Weights of a small transformer language model: vocabulary 8192.
MLP neurons of a small language model. Each row is named by its layer, matrix (up: input weights) and neuron, and shows model dimensions 80-207. Each number is 128 + 24 x the weight over its row's rms, rounded and kept within 0 to 255.
After each neuron's rows, "fires on" lists the tokens most often at its 100 highest values on Wikipedia text that the model never trained on.

L4.up296 [121 140 144 122 151 120 125  86 122  99 107 137 158 141 125 115 131 123 156 165  97 146 136 126 117  84 102  64 118 146 110 137 133 139 145 153  99  81 115 138 129 156 146 149 171 134 155 130  98 159 162 133 140 116 105 170 145 135 149 128  86 148 137 161 145 131 114 154 160  91 141 130 123 154 134 135  95 110 140  85 148 118 106 121 149 164 173  92 130 112 143 103 116 154 102 129 139 125 101 130 148 108  91 100 169 135 128 135 123 118 152 101 167 142 156 166 136 139 138 112 138 161 146 139 117 101 135 112]
fires on: ".", " of ", " of", "5", " of m", " of M"

L4.up158 [115 143 168 128 106 118 147 123 181 112 139 122 129 137 175 134 122  82 175 107 167 115 172 106 136 140 163 123 137 145 154 157 136 157  85 116 147  86 101  98 165 151 118 138  90 135 143 153 107  72 143  83 140 104 143 112 144  94 117 151  99 144 113 105 152 137 123 149 147 131 126 117 111 159 137 189 122 134 129  89 132 109 134 107 128 120 147 159 120 144 183 105 145 162 154 164 116 115 125 125 181 101 105 107 145 170 127 125 138 103 127 145 129 158 155 122 101 132  95 122 159 154  94  98 164 125 123 132]
fires on: " (", " (−", " ", ",", " in"

L7.up162 [113 129 153 150 127 120  87 143 132 170  90 108 123 143 112  94 110 156 128 159 140  95 108 129 162 131  89  72 105 153 129 129  87 139  83 119 163 101 125 116  93 137 133 138 136 105 154 134 125  92 140 118 125 143  83 148 170 125 121 111 103 122 115 151 138 115 129 126 104 138 125 153 159 129 131 171 106 136 137 150 132 134 160 153 119 149 117 100 118 132  85 148 165 152 121 182 100 131 116 121  86 109  88 127 127 123 151 104 117 134 119 112 123 145  92 112 123 115 137 137 122 154 118 121 136 113  51 161]
fires on: "y", "er", "ar", " to", " | ", "aly"

L7.up41 [123 102 127  81 113 119 147 118 175 126  93  84 173 189 120 148 140 131 158 123 133 143 125 117 121 114 100 108 119 121 104 131 136 101 108 117 155  57 123 128  84 124 148 124 102 110 121 166 118 159 141 107 129 143 141 161 125  80  98 105 141 117 135  74 124 152 145 124 125 105 100 140 149 136 154 114 118 121 151  98 129 152 124 127 130 117 122 144 132 149 153  54 167 131 124 160 146 123 144 145 165 157 136 158 136 137 130 114 146 135 133 128 134  91 135 138  93 149 104 172 128 130 141 124  84 106 137  95]
fires on: " '", " cont", " im", "\n", "| ", " under"

L5.up327 [123 134 132 143 165 115 124 162 139 157 119 126 176 161 132 100 113 142 145  94 115  71 142 117 124 129 110 123 170 172 100 137 106 137 106 119 142 100 123  88 137 136 110 120 124 182 119 131  96 144 132 119 141  91 124 110 173 121 144 164 142 105  93 125 160 120 152 114 108 166 170  91 123 110 153 150 127 114 143 130 150 111  82 108 111 152 118 132  83 126 114 150 137 144 150 133 126  55 159 141  99 138 121 130 131 150 110 137 133 154 119 137 102  99  89 100 131 105 130 154 109 123  98 132 112 138  94 120]
fires on: "ar", "and", "re", "er", "es", "ur"

L5.up463 [128  94 147 152 124 112 117 150 141 155 136 105 164 159 113 112 106 183 120 146 134 152 142 118 131 152 138 136  84 184 136 112 159 167 113 102 123 100  97 126  94 129  97 137 169 114 110 123 110 136 122  95 126 120 125 104  86 116 109 130 133 138 101 125 125 107 103 130 127 115 164 144 174 140  94  99 124 124 146 100 146 126 180 138 109 114  98  96 107 109 127 120 122 187 130  82 165 125 157 160 149 123 126 140 147 155 166  97 112 139 125  99 139 106 111 106 144 139  69 165 158 121 133 111 106 144 103 139]
fires on: "a", "o", "ro", "e", "ino", "ia"

L5.up54 [177 121 146  79 138 116  84 152 142 128 132  98 136 147  99  87 122 156 126 109 155 126 135  79 105 128 116 137 156 150 154 137 100 159 108 116 156  86  97 155 121 185 169 131 120 166 117 104 120 138 170 107 129 116  87 117 156 114 130 121 155 106 137  86 132 153 151 133 134 142 103 142 126 131 106 130 124 130 115 103  94 164 122  91 155 147 109  83 148  82 185 130 130 110 124 127 128 120 133 101 130 146 103 101 138 133 100 147 142 108 117 115 147 126 117 125 116 102 116 129  75 180 143 116 153 141 113 140]
fires on: ",", " or", "s,", "ers,"

L7.up341 [120 176 133 133 137 124 128 115 144 116 139 151 182 135 114  93 121 149 156 158 142 120  96 135 146 145 127 143 156 141 127 125 171  62  89 116 114 109 101 116 105 133 128 123 129 116 145 147 132 125 116 104 103 123  89 131 165 127 174 168 134 126 114 103 134 125 119 113 116  92 160 108 129 131 120 118 131 130 122 113 185 116 140 147 144 166 132  77 144 184 142 131 129 120 139 139 101  86 125 113 156 120 123 104 156 156 126 138 154 120 165 140 132 111  78 101 111 115 123  71 124 120 126 157  89  81 127 131]
fires on: " m", " pre", " M", " Pre", "i", "re"

L5.up276 [116 115 138 153 104 125 113 146  95 117 102 123 139 110 122 107 131 110 141 125 134 129 124 126 152 161 147 134 118 157 171 154 147 178 129 110 149 120 138 130 144 155 137 124 151 130 114 123  91 126 137 100 191 107 125  85 133 119 134  97 101 151 133 100 115 153 110 157 133 122 130 148 185 159 108 180 137 119 150 103  99 144 137 106  96 127 139 157 110 134 152 105 162 132 157 156 102 105 181 112 120  95 120 127 112 151 117 146 121 157 138 100 154  94 143 120 167 109 140 180  89 135 170 117 121 149 110 136]
fires on: "ist", "er,", "),"

L4.up149 [135 124 154 140 133 159 138 142 136 134 108 116 163 127 142 173 105 142 155 173 175 122 130 121 129 127 103 153 112 122 139 112 109 144  94 123 133  95 120 156 105 146 114 137 127  88 104 144 130 101  59 132 153 117 143 108 149 129 158 117  83 139  97 142 130 126 133 122 181 144 119  97 131 130 164 148 111 149 146 139  91 156 153  96 112 118 103 125 120  93 126 134 146 140 104 194 136 131 139  74  72 147 135 159 131 105  88 152 142 135 125 133 150 131  86 151 182 132  96 116 125 162 130  80 133 111 144  91]
fires on: " –", ",", ":", " | ", ": ", " ("

L5.up73 [168 146 135 132 125  67 141 127 141 112 139  89 134 138 123 139 147 103 159 115 135 146 110 117 157 135 152 136 168 166  92  91 160 118 141 151 129  90 150 113 132 105 170 160 117 137 145 128 103 133 101  68 104  91 108 154 128 112 129 189 139 138 141 125 115 142 153 134 184 144 141 159 145 110  86 163 111 102 118 125 100 112 151 178 156 182 119 129 162 150 138  86 150 165 125 129 131  91 114  75 128 138 155 139 120 110 139 143 111 161  99 142 111 149 102  95 101 115 112 134 151 119 154 149 106 113  84 127]
fires on: " pre", " for", "re", " under the", "on"

L5.up283 [105 109 155 123 139 104 117 108  83 128 148 113 123 124  96  95 115 142 140 154 128  90 142 101  96 125 168 170 118 134 115 107 115 151 111 139 172 163 121  95 119 144 140 139  98 115 148 136 172 100 115  84 102  92 124 106 156 104 158 144 145 169 124 107  98 127 140 132 117 120 106 112 131 135 151 161 100 125 109 139 160 132 159 158 134 108 155 161  70 135 188 102 114 118  78 145 133 160 152  97 152 156 136 171 174 119  94  87 147 100 136 110 121 114 119 147 108 125 134 108 115  84  92 103 130  95 129  92]
fires on: " out", " O'", " Out", " up", "–", " most"

L5.up84 [154 114 137 139 147 102 115 195 162  99  91 139 130 140 108 100 116 155 147  99 175  91 168 104 154  86 142 125 126  68 140 108 156 173 149 125 131  99  75 145 120 150 144 140 159 137 113  83 131 155 141 160 139 120 164 141 125 143 104  96 152 111 114 106  99  99 134 148 118 136 142  99 130 146 134 111 161 137 137 109 136 120 136 154  94 131 126 138 140 102 155 102 135 144 125 121 121 126 173 143 142 145 133 101 127 128  90 166  88 139 118 170 106 120 120  98  98 103 130 130 113 106 110 106 121 132 102 123]
fires on: "j", "f", "and", "Ind", "m", "ver"

L4.up65 [126 120 124 135 164 120 119 117 129 135 120  98 123 135 118 115  86  84 144 106 100 117 111 144  96 123 149 131 129 115  89 119 168 137 151 126 109 129 123  98 151 155  91 108  64 137 136  91 141 166 106 121 118 124  98 122 163 182 150 112 165 136 126 193 128  90 147 121  88 126 112 159 174 120  91 111 111 151 156 132 141 197 106 156 115 159 121 126 155 176 143 162 136 137 131 127 123 128 136 133 150 115 129  97 106 121 142 114 114 131 106 116 138 167 105  89 107 134 144 116 128 143 112  93 125 157 155  81]
fires on: " A", "est", "ar", "erc", "ist"

L5.up494 [116 123 155 123 139 136 158 100 157 118 135  99 128 125 119 130 143 147 173 149 131 143 113  95 108 138 159 132 115 142 138 137  66 143  61 126 127 119 168 173 125 166 120 159 125 120 131 169 111  97 155 107 118 111 112 152 108 147 147 121 128 138 114 108 118 142  81 108 153 109 116 122 125 125 112  99  98 165 144 140 113 115 109 106 123 133 125  78 122 142 126 165 144 165 148 141 134 110 123  98 138 150 115 122 129 137  81 149 126 124 165 140 109 103  73  86 126 126 132  82 104 125  95 156  93 175 134 110]
fires on: "-", " (", " | "

L5.up404 [136 127 140 157 165 133 152 140 164  96 141 100 149 187 124 124 104 141 123 130 124 126 157 133 127 135 145 127 171 100 145 111 121 155 122 128 164  82 174 104 121 133 144 165 151 151 119 175 159  73 172 146  96 123 160 109 118 138 135 122 104 177 111 127 138 147  96 143 136 138 151 130 137 119 160 125 154 124 143 104 143 102 125 159 127 162 160 152 131 135  92  89 150 148 130 117 163 168 148 126 189 112 122  78 117 149 114 152 148 123 128 122 168 115 130  84 156 124 153  72 131 118 137 123 117 127 179 125]
fires on: "o", "a", "e", "an", "ah", " so"

L7.up10 [127 120 140 117 124 152 118 150 147 130 185 142 115 127 122 113 148 134 126 139 129 170 144  84 141 122 121 109 148  90 102  98 140 153 155 131 161 131 169 123  83 114 139 142 125  95 141 138 143 162 125 138 119 119 131 157  95  95 107 122 101 115 155 149 116 116 110 135 140  76 115 157 128 139 113 132 163 115 121 121  70 123 128 131 101 118 169 138 149 104 126 144  81 142 148 198 108 145 167 155 144 133  79 142 111 110 111 116 114 122 165 135 129 100 137 138 124 155  96 110  95 119 144 110 122 150 119 141]
fires on: " | ", ".", "_{", "ang", "j"

L4.up72 [139 139 135 188 113 135 113 139 146 125 131 129 171 151 135 139 136 165 121 171 150  82 153 131 128 161 148 106 112 169 129 127 131 122 110 143 148 138 127 107 118 136 103 164 148  97 118 143 136 110 113  87 131 132 120  90 136 132 158 169 118 132 151 123 139 151  75 116  80 132 141 143 151 152 144 117 143 137 129  68 107 149 146 130 108 140 110 146 140 134 151 115 144 113 135 129 120 105 113 126 237 112 131 127 122 115 126 104 149 128 153 143 148 142 144 110  78 124 157 162 114 124 144 134 125 136 116 107]
fires on: "e", " Se", "ale", " de", "+", "ia"

L7.up85 [115 123 152  72 140 125  84 126 118 112  83 116 134 106 106 166 113 147 166 129 137 133 110 123 105 121 139 156 120 193 153 173  95 123 158 110 163 120 130 134 122 130 145 118 183 123 150 158 136 111 176 147 140 121  84 117 167 138 148 107 101 150 124 138 116 100 116 140 134 154 172 106 127 127 123 135  90 170 129 144 114  91  93 124 129 135 113 155 166 123 134 125 146 158  87 127 136 101 149 113 128 151 123 112 115 186 122 123 150  95 145 136 146  92 112 152 124 149 148 122 153 122 105 149  97 148 129  89]
fires on: ",", " |", "-"

L7.up55 [146  95 153 107 114 127 138 142 140 126 113 120  98  88 156 113 133 128 126 135  93 150 133 131 117 136 140 115 119 105 100 109 126 166 180  96 115 110  90 129 122 142 137 124 130 121 104 112 115 150 120 149 116 112 147 129 132 158 105 133 127  95 179  74 122 149 124 160 133 126 147 129 128 152 127 112 156 116 137 139 178  90 147 120 205 182 102 137  88  97 166 135 119 168 175 123  69 126 132  82 107 140 121 119 170 165 158 120 132 155 112 164 144 113  73 148  83 127 128 156 106 136 134 139 127  89 150 133]
fires on: ", ", "um", "ag", " | ", "ch", "2"

L4.up397 [127 125 141 102 109  93 116 123 145 103 152 133 138 168 123 115  90 110 137 103  90 151 145 151  92 162 119 147 107 156 135 112 128 127 118 123 124 101 158 157 153 164 135 122 125 153 103 160  93 122 125  65 125 119 127 129 134 112 146 132 126 176 147 142 123 119 127 143 147  89 123 178 132 125  69 145 152 143 130 124 104 117 111 117 115 133 150 141 136 135 132  78 105 157 127 134 141 131 112  85  81 148 166 124 102 146 120 110 159 103 139 155 124 156 106 112 148 128  86 108  88  91 138 121 133 120  97 143]
fires on: " | ", " | L", "rid", "if", "hen", "O"

L5.up19 [142 150 139 160 130 127 137 127 159 153 115 134 148 158 110 134 138 124 121 142 122 165 127 103 139  96 173  92 162  81 125 133 161 111 172 178  91  96 110 132 136 121 124 125  79 143  98 130 136 148 139 128 166 124 102 123 139 138 181 137 106 144  93  92 141 110 122 112 119 117  93 177 162 100 127 156 108 142 122 142 124  98 140 120 165 161 135 137 185 161 165 103 132 132 117 152 132 165 136  99 153 122  99 121 118 120 127 154 103 103 106 110 160 172  85  85 142 163 118 141 122 106 105 143 144 146 104 126]
fires on: ".", " ins", " R.", " M."

L5.up281 [124 143 155 138 112 111  99 100  97 153 159 117 117 137 123 114 101 115 137 112 130  89 136 108  79 134 141 137 124  92 129 132 142 109 135 112 194 136  86 147  91 150 114 114 105 113 111 121 157  72 120 100 137 122 171 124 145 156 149  94  91 170 148 129  83  91 149 144 111  70 169  87 135 175 136 164 131 144 127 125 126 136 138 149 169 143 126 109 133 122 134 110 137 129 138 136 143 112 117 104 151 118 122 142 138 124 137 177 179 122 132 108 136 140 127  93 168 123 137 128 116 138 122 132 114 142 106 135]
fires on: " and", "P", "C", "ter", "/"

L4.up206 [112 153 153 140 160 130 140 161 158  89 101 141 160 122 151 181 108  77 143 140 149 147 150 115 183 136 164 168 158 128 118 158 113 164 114 108 152 105 115  74 127 132 121 156 121 113 139 107  95 131 128 119 105 116 145 151 132 141  76 128  95 168  98 137 132 114  61  85 167 123  97  99 141 145 136  93 140 119 114  86  83  79 146  88 133 106 132 125 123 105 147  88 169 136 173 162 129  81 140 119 154 130 154 161 135 155 138 129 128 129 112 122 136 108 117 123 109 114 113 142 142 117 123 127 119  63 123 125]
fires on: " (", " in", " ex", " by", "ut", "it"

L4.up199 [159 101 124 116 147 105 119 117 116 113 131 120 116 102 144 140 160 147 171 129 114 157 129  87 147  96 156 140 154 109 169 122 129 106 119 108 162 126 170 176 120 147 134 149 148 161  97 127 113 101 135 112 161 113 112  85 155 111 114 119  92 121 116 167 126  94 120 149 159 139 131 110 177 135  99 131 133 160 134 120 127 184 114  97 129 139 121 129 140 155 106 106 147 109 177 128 116 122 135 112 132 195 106 165 158 149 151 132 171  87  90 114 149 128  98  91 134 107  71 148 106  82 146 130 142 139 113 102]
fires on: "\n\n", ";", "a.", "),", "i.", "E."

L4.up259 [113 115 120 109 144 156 107  93 138 118 153 110 142 144 150 115 150 170 175 109 127 189  72 118 116  88 112 144 115 113 145 125 128  91  78 110 169 128 164 172 150 141 133 156 126 126 138 127 105  86 124  75 123 108  97 120 114 162 120 122 128 122 167 143 111 135 157 112 159 118 131 114 159 151 138 134  88 163 122 131  98 173 104 144 148 117 125 100 170 135 143 134 125 160 141 132 100 111 127 129 160 177 101 111 144 163 162 122 154 144  73 172 154  75 104 110 133  92 118 123 108 109  95  93 118 157 116  88]
fires on: "\n\n", "\n", "a (", " ("

L5.up176 [117 150 171 143 110 151 139 116 138 132 143  91 127 100 193 107 134 141 181  81 159 160 107 111 135 126 112 129 121 111 151 122 165 113 166 143 114 111 140 146 147 165 123 100 112 140 167 151 145  87 111 107 147 129 102 147 166 124 122 111 121 153 106 156 116 111  79 110 130 132 156 109 135 148 117 140 153 139 166 137 101 177 159 139 157 145 146 104 102  85  94 122 157 172 168 143 125 154 109 123 150  80 132 139 144 125 128 133 131 117 128 161 141 170 169 107 156 182 127 161 149 138  77 121 119 104 128 142]
fires on: "ated", "000", "ing", "ed", "19", "12"

L4.up462 [ 85 168 151  90 130 108  79 145 110 157 122 127 126 156 158 114 131 106 145 142 131 124 151  99 107 147 115  95 150 127 143 127 103 123 174 143 139  96  72 135 114 147 128 152 173 115 132 155 105 116 130 143 129 118 160 103  97 159 113 128 137 157  99 125 125  73 166 152  93  88 137  95 112 147 105 142 111 149 151  94 127  90 145 160 137 118 100 166  95 184 123 114 147 124 123 144 124 113 132 147 116 159 146 106  78 141  94 122 131 132 103 125 124 156 142 129 142 135 123 152 120 132  95  92 106 128 113 113]
fires on: "y", "f", "le", "m", " way", "q"

L5.up336 [109 111 135 114 138 115 117 141 138 131 120 116 152 154 152  96 153 163 129 136 145 120 143 122 153 114 145 145 145  80 145 150 190 142 163 114 148 126 104 162 154 130 141 127 180 156 122 169 163 148 114 152 158 117  96  86 121 105 132 130 128 127 124 112 114 147 153 115 154 105 164 129 151 122  98 136 135 158 132 109 131 175 119 132 130 119 137 152 128 116 182 140 158 134 123 151 118 105 100 137 166 164  83 176 129 126 109 162 117 134  81  78 143 135 118 155 160 122 142 149  88 131 119 118  91 155 128 118]
fires on: ",", "s,", " Is", "\",", "a,", "),"

L4.up119 [139 114 149 140 185 106 135 126 163 144 112 136 108 165 114 137 138 154 139 146 119 108 106 110 131 128  78 151 141 113  94 112 110 110 148 133  80 133 149 134 124 128 161 147 141 134  97 143 106  99 133 123 136 124 147 105 133  57 144 121  96 139 117  91 129 131 164 166 159 110 133 127 123 110 107 155  97 127 142 114 140 119 123 133 123 145 137  86  98 117 108 150 131 147 124 198 184 153 119  61 104 118 130 101 140 109 134 126 149 114 104 144 194 122 123 123 120 143 124  93 145 146 138 126 130  89 151 188]
fires on: "r", ");", "6", "Gr"

L7.up291 [113 131 142  71 146 100 139 130 170 109 141 137 139 134 120 118 136 123 148 118 118 110 157  75 126  86 122 125 148 149 108 137 111 132 125 136 147 108 132 138 115 150 134  79 104 112 161 141 152 135  90 139 119 124 111 116 106 165 152 128 131 105 122 114 142 141 177 100 152 152 119 123 138 148 108 113  95 119 147 110  62 136 170 169 115 132 111 140 111 113 120 118 116 118 113 163 148 131 143 108 112 118 116 112 134 116 127 138 112  89 118  96 107 116  86 148 114 128  96 136 120 112 115 105 119 140  89 124]
fires on: " by", " | ", "m"

L4.up392 [147 150 126 145 108 145 110  95  90 106 132 117 148 118 134 134 122  99 120 132 134 142 123 109 135 104 105 130  97 111 121 141 171 130 137 135 121 107 141 144 121 114 127  89 135 148 121 118 171 102 106 122 129  96 147 134 150 165 124  53 126 130 142 188 100 139 156 140 138 145 146  99 118 144 146 106 114 144 138 114 152 119  86 126 157 180 116 143 102  81 101 136 113 120 103 132 142 106 185 152 109 143 132 129 137 169  96 147 148  98 132 127 115 166 128  95 159 156 144 114 105 102 129 140  96 147 115 121]
fires on: "st", "uk", "ing", " Good", " Ak"

L7.up267 [111 116 134 129 135 130  87 132 148 139  85  91 142 155 112 124 110 111 163 107 159  95 152 128  78 112 111 111 122 104  58 131 120 150 151 101  61 116 129 146 171 120 118 142 175 183 132 141 159 116  93 126 145 113 118 131 149  98 175 123 133 157 114 129 154 112 135 148 167 140 128 102 153 131 107 132 131 126 103 107 156 118 133 123 130 119 108  89 133 154 132 125  85 116 175 143 137 113 135  80 124 141 123  94  80 139 110 126 180  75 120 115 147  85 106 132 131 128 101 136 103 136 129 128 119  91 150  81]
fires on: " D", " | D", " R", "- D"

L4.up174 [140 132 155 123 109 117 126 140 151 113 135 118 144 149 138 139  98 156 124 181 201 125 129 109 168  98 168 132 136  92 151 137 154 158 179  68 139 122 104  87 133 107 112 142 136 106  99 114  92 167 148 126 165 121 110 136 130 156 168 145  96 138 131  95 144 111 147 118 123 116 119 110 101 148  91 156 113 129 160 103 114 101 161 109 128 143 144 149 130  97 140 105 146 115 133 137 157 177 127  94 154 120 138 108 171 140  99 119 159 133 134  83 155 124  99  99 122 147 130  96 150 122 121  90 173 119 131 101]
fires on: ".", " A.", " and ", "–", " &", " E."

L4.up328 [146 138 143 101 127  93 101 157 103 133  92 101 122 133 104 142 140 166 133  84 114 110 111 133 122 148 137 159 131 118 100 132 100 146 142 140 100 116 153 159 122 164 161 128  92 122  98  98 107 150 135 133 144 113 150 124 114  98 112 106  96 155 127 121 120 117 147 134 126 149 144 102 105 150 116 128 112 128 147 142  78 135 155 119 154 144  79  95 173  76 132  85 153  99 115 172 174 131 128  81  97 140 120 114 108 114 125 115 112  92 135 190 141 110 144 151 164 127 113 138 125 147 153 108  97 107 144 153]
fires on: " ==", "1", " and", "=="

L5.up149 [157 175 148 153 151  82 128 175 110 103 163 152 129 156 124 136 139 129 143 121 142 137 163 127 135 111 121 110 151 121 155 114 133 135 147 136 183 131 116 111 173 122 108 152 118 141 102 150 112  89  98 127 139 124 163 119  93 115 140 130 103 137 146 104 116 143 141  92 122 139 144 143 142 135  94 153 173 122 138  96 167 151 116 113 103 150 105 127 135 102 116 149 175 196  97 142 160 103 211 132 144 107 126 142 170  98 191 118  87 138 165 121 136 133 121 101 145 143 136 158 116 107 139 125  79 122 114 144]
fires on: "e", "o", " kn", "R", "ers", ")"

L7.up31 [129 123 152 142 141 107 108 116  90 118 120 134 145 120 122 106 115 155 122 115 176 140 149 136  99  91  99  91 127  94 141 119  77 144 156 128 124 102 167 103 127 149 140 139 177 140 101 114 162 134 134 121 127 123 133 104 137  76 174 129 106 141 104 168 144 106 118 178 119 136 142 131 160 128 132 126 132 106 144 124 155 109 127  86  75  88 139  92 136 126 109 156 145 131 145 167 156 189 182 146 107 139 115 141 100 119 151 145  86  91 102 124 167 131  85 147 107 144 144 124  88 138 119  95  86 117 112 151]
fires on: " J", " R", "a", " Pr", " N", " D"

L5.up455 [131 135 135 111 114 155 144 140 151  99 134 111 145 148  65 162 129 155 157  96 139 135 177  98 134  98 153  92 101 144 181 140 111 169 115 101 107 123 127 167 130 134 104 156  85 124 129 170 116 104 116 129 141 113 138 133 110 119 146 115 108 143 130 117 149  89 129 116 123 119 102 114 125 135 139 139 118 157 154 111 165 110 136 124 154 150 100 157 125 162 172 150 163 140 147 143 128 147 139 123 135 115 120 165 184  72 103 145 151 121 135 129 130 123  93 132 108  94 100 103 107 132 174 141 121 149 119  91]
fires on: " (", " \"", "i (", "o (", "er (", "a ("

L5.up245 [119 178 123 153 117 147  91 162 123 115 108 116 134 123 116 147  87 163 130 132  97 173 133 127 143 129 164 120 121 155 136 175 147 157 132  77 130 104 155  93 126 141 140 150 105 121  99 141 131 142  97 126 112 113 158 142 107 111 168  88  74 136 128 148 158 145  99 112 120 154 150 154 137 129 103  84 132 153 123 115 129 114 125 140 106 168 143  97 159 105  83 110 158 164 123 121 171 127 180 122 153  90 166  79  86 133 146 131 137  91 103 144 147  92 143 150 201  82 105 135  91 134 135 137  86 138 142 125]
fires on: "o", " Mo", "ro", "els", "ero", "ors"

L5.up395 [103 183 154  76 134 124 148 125 145 114 119  99 117  64 133 115 110 148 142 126 100 171 122 101 114  86 111 106 110 129 136 123 130 101 133 154  70 100  77 115 123 146 160  90 141 115 142 115  86 171 124 101 139 121 133 130  81 116 104 109 115 120 145 154 129 133 139 127 109 116 143 147 112 126 103 123 100 139 134 133 125 143 115 137 131 135 160 161 122 108 127 133 122 114 108 189 193 149 118 118 123 146 155 113 152 125 107  95 106 100 124 157 151 106  81 129 176 110 119 124 135 124 114 158 137 158 156 127]
fires on: "ab", "m", "ob", "ub", "ev"

L4.up272 [143 100 132 118 116 100 116 152 149 130 114 100 122 165 159  97 152 147 147 139  86 145 143 123 103 140 103  92 152 131  95  94  98 139 150 119  82 108  97 105 129 132  92 153  97 142 119 119 131 136 147 117 145 120 109 147 155 123 158 100 116 116 177 107 144 119 103 139 133 109 128  97 148 151  94 111  81 116 135 139 105 139 133 117 153 142 103 125 170 143 122 106 131 112 139 126 120 125 131 113 131 133 107 113 167 122 168 105 141 154 134 112 148  66 141 139  88 122 106 112 106 150 120 133  98 131 164 139]
fires on: "ug", "b", " by", "ust", "ar", "°"

L7.up76 [117 108 152 117 124 139 167  87  93 141 113 144 103 138 114 179  98 146 167 126 126 154 132 150 106 113 111 163 135 137 146 133 107 128 116 128 110 138 120 183 114 168 118 156 116 107 132 152 125 120 116 114 138 107 124  96 123 138 152 123  95 160 109 116  79  82  80 125 166 106 168 120 148 134 117 127  88 145 149 109 123 124 115 162  87 106 160 160 137 151 182 133 115 123 127 138 133 138 140  95 148 156 106 138 103 126 145 113 147 114 141 184 158 120 100 119 128 112 106 135 144 109 136 107 127 115 107 104]
fires on: " |", "OL", "R", "-", "UN", "RA"

L7.up414 [155 130 135 133 174 148 119 157 140 144  77 135 124 121 120 147 166 122 163 139 123 104  95  99 141  87 105 133 120 110 153 141 154 126 180 159 143 145 107 154  81 111 165 134 143 127 157 137 114 108 139  92 115 115 109 141 134 118 167 146 119 125 130 122 114 138 106 112 147  71 141 111 161  91  92 158  93 136 141 112 108  87 138 101 102 118  99  99 162 164 139 109 119 150 129 137 132 152 120 118  89 130  81 116 111 151 108 141 145 114 118 127 140 117  99 100 147 113 152 135 135 144 123 186 114 159 155 112]
fires on: " c", "-", ":", " al", "- B"

L5.up96 [113 119 165 149 132 113  97 129 103 174 130 126 117 126 160 183 106 144 157 116 171  89 149  51 119 160 138  81 153 128 150 180 126 140 134 131 130 140 107 133 145 147  98 162 144 131 120 168 115  91 159 121 145 124 105 135 143 125 157 110 137 155 112 102 103 109 167 128 107 158 140  96 142 120 162 115 122 164 126 130  93 140 154  76 114 131 133 148 160  97 117 111 117 111 150 139 157  93 139 108  63 126 133 136  99 138 160 117 121 111 135  96 139  85 145 164 125 125 115 120 146 137 110  85 140 140 140 116]
fires on: ","

L5.up177 [144 121 148 129 124 158 122 116 110 107  86  76 106 120 121 159 122  94 117 149 139 121 176 115  98 150 129 121 169 114 130 138 128 107 144 114 161 118 135 141 137  96  80 146 137 127  96  84 151 131  79 153 153 129 103 153 165 121 132  80  98 177 128 108 112 114  74 125 118 149 121 140 155 115 174 159  95 104 105  96  74 135 175 167 129 102 143 109 137 126 161 113 143 116 119 154 114 138 146 128  96 125 132 106 145 116 164 172 161 145 106 140 141 112 118 109  97 115 136 180 124  78 130 105 104 118 159 123]
fires on: "ent", "reg", "es", "ens", "os", "ide"

L5.up316 [110 143 133 135 149  91 141 153 164 135 144 144 143 144  99 152  94  93 134  93 133 107 111 104 135 192 160 119 148 148 129 139 146  95 128 164 170 148 167 114 135 134 113 165 147 125 147 145 102  92 157  88 145  96 167  61 117 131 115 124  94 113 123 100 118 113 117 137 169 119 108 169 121 117 133 108 152 107 153 102  98 123 131 116 149 154 119 123 195 158 147 129 151 177 121 148 181  84 114 148 131 144 122 141 129  92 132 152 142 136 157 152 155 159 121 101 135  75 147 145 142 121 143 142  82 115 129 115]
fires on: "re", "e", " (se", "pe", "-se"

L7.up227 [ 96 102 168 122 135  92 145 132 160 115  96 115 147 161  97 150 172 138 147 151 185 132 109 108 140 126 157 147 122 134 160 126 105  77 131 131 143 110 109 106  84 121 107 146 135 121 152 146  94 144 146 160 142 160 111 151 137 126 114 137 100 186 126 154 163  93 135 140 126 110 122 126 154 111  88 134 160 150 105 154 133 117 121 107 106 134 181 174 121 115  87  87 134 152 113 140 145 173 124 132 186 130 140 151 105 141 127 115 127  72 129  90 136 133  98 140 126 156 113 143 131 101 113 100  94 119 123 112]
fires on: ":", ",", ".", " | ", "-", " approximately "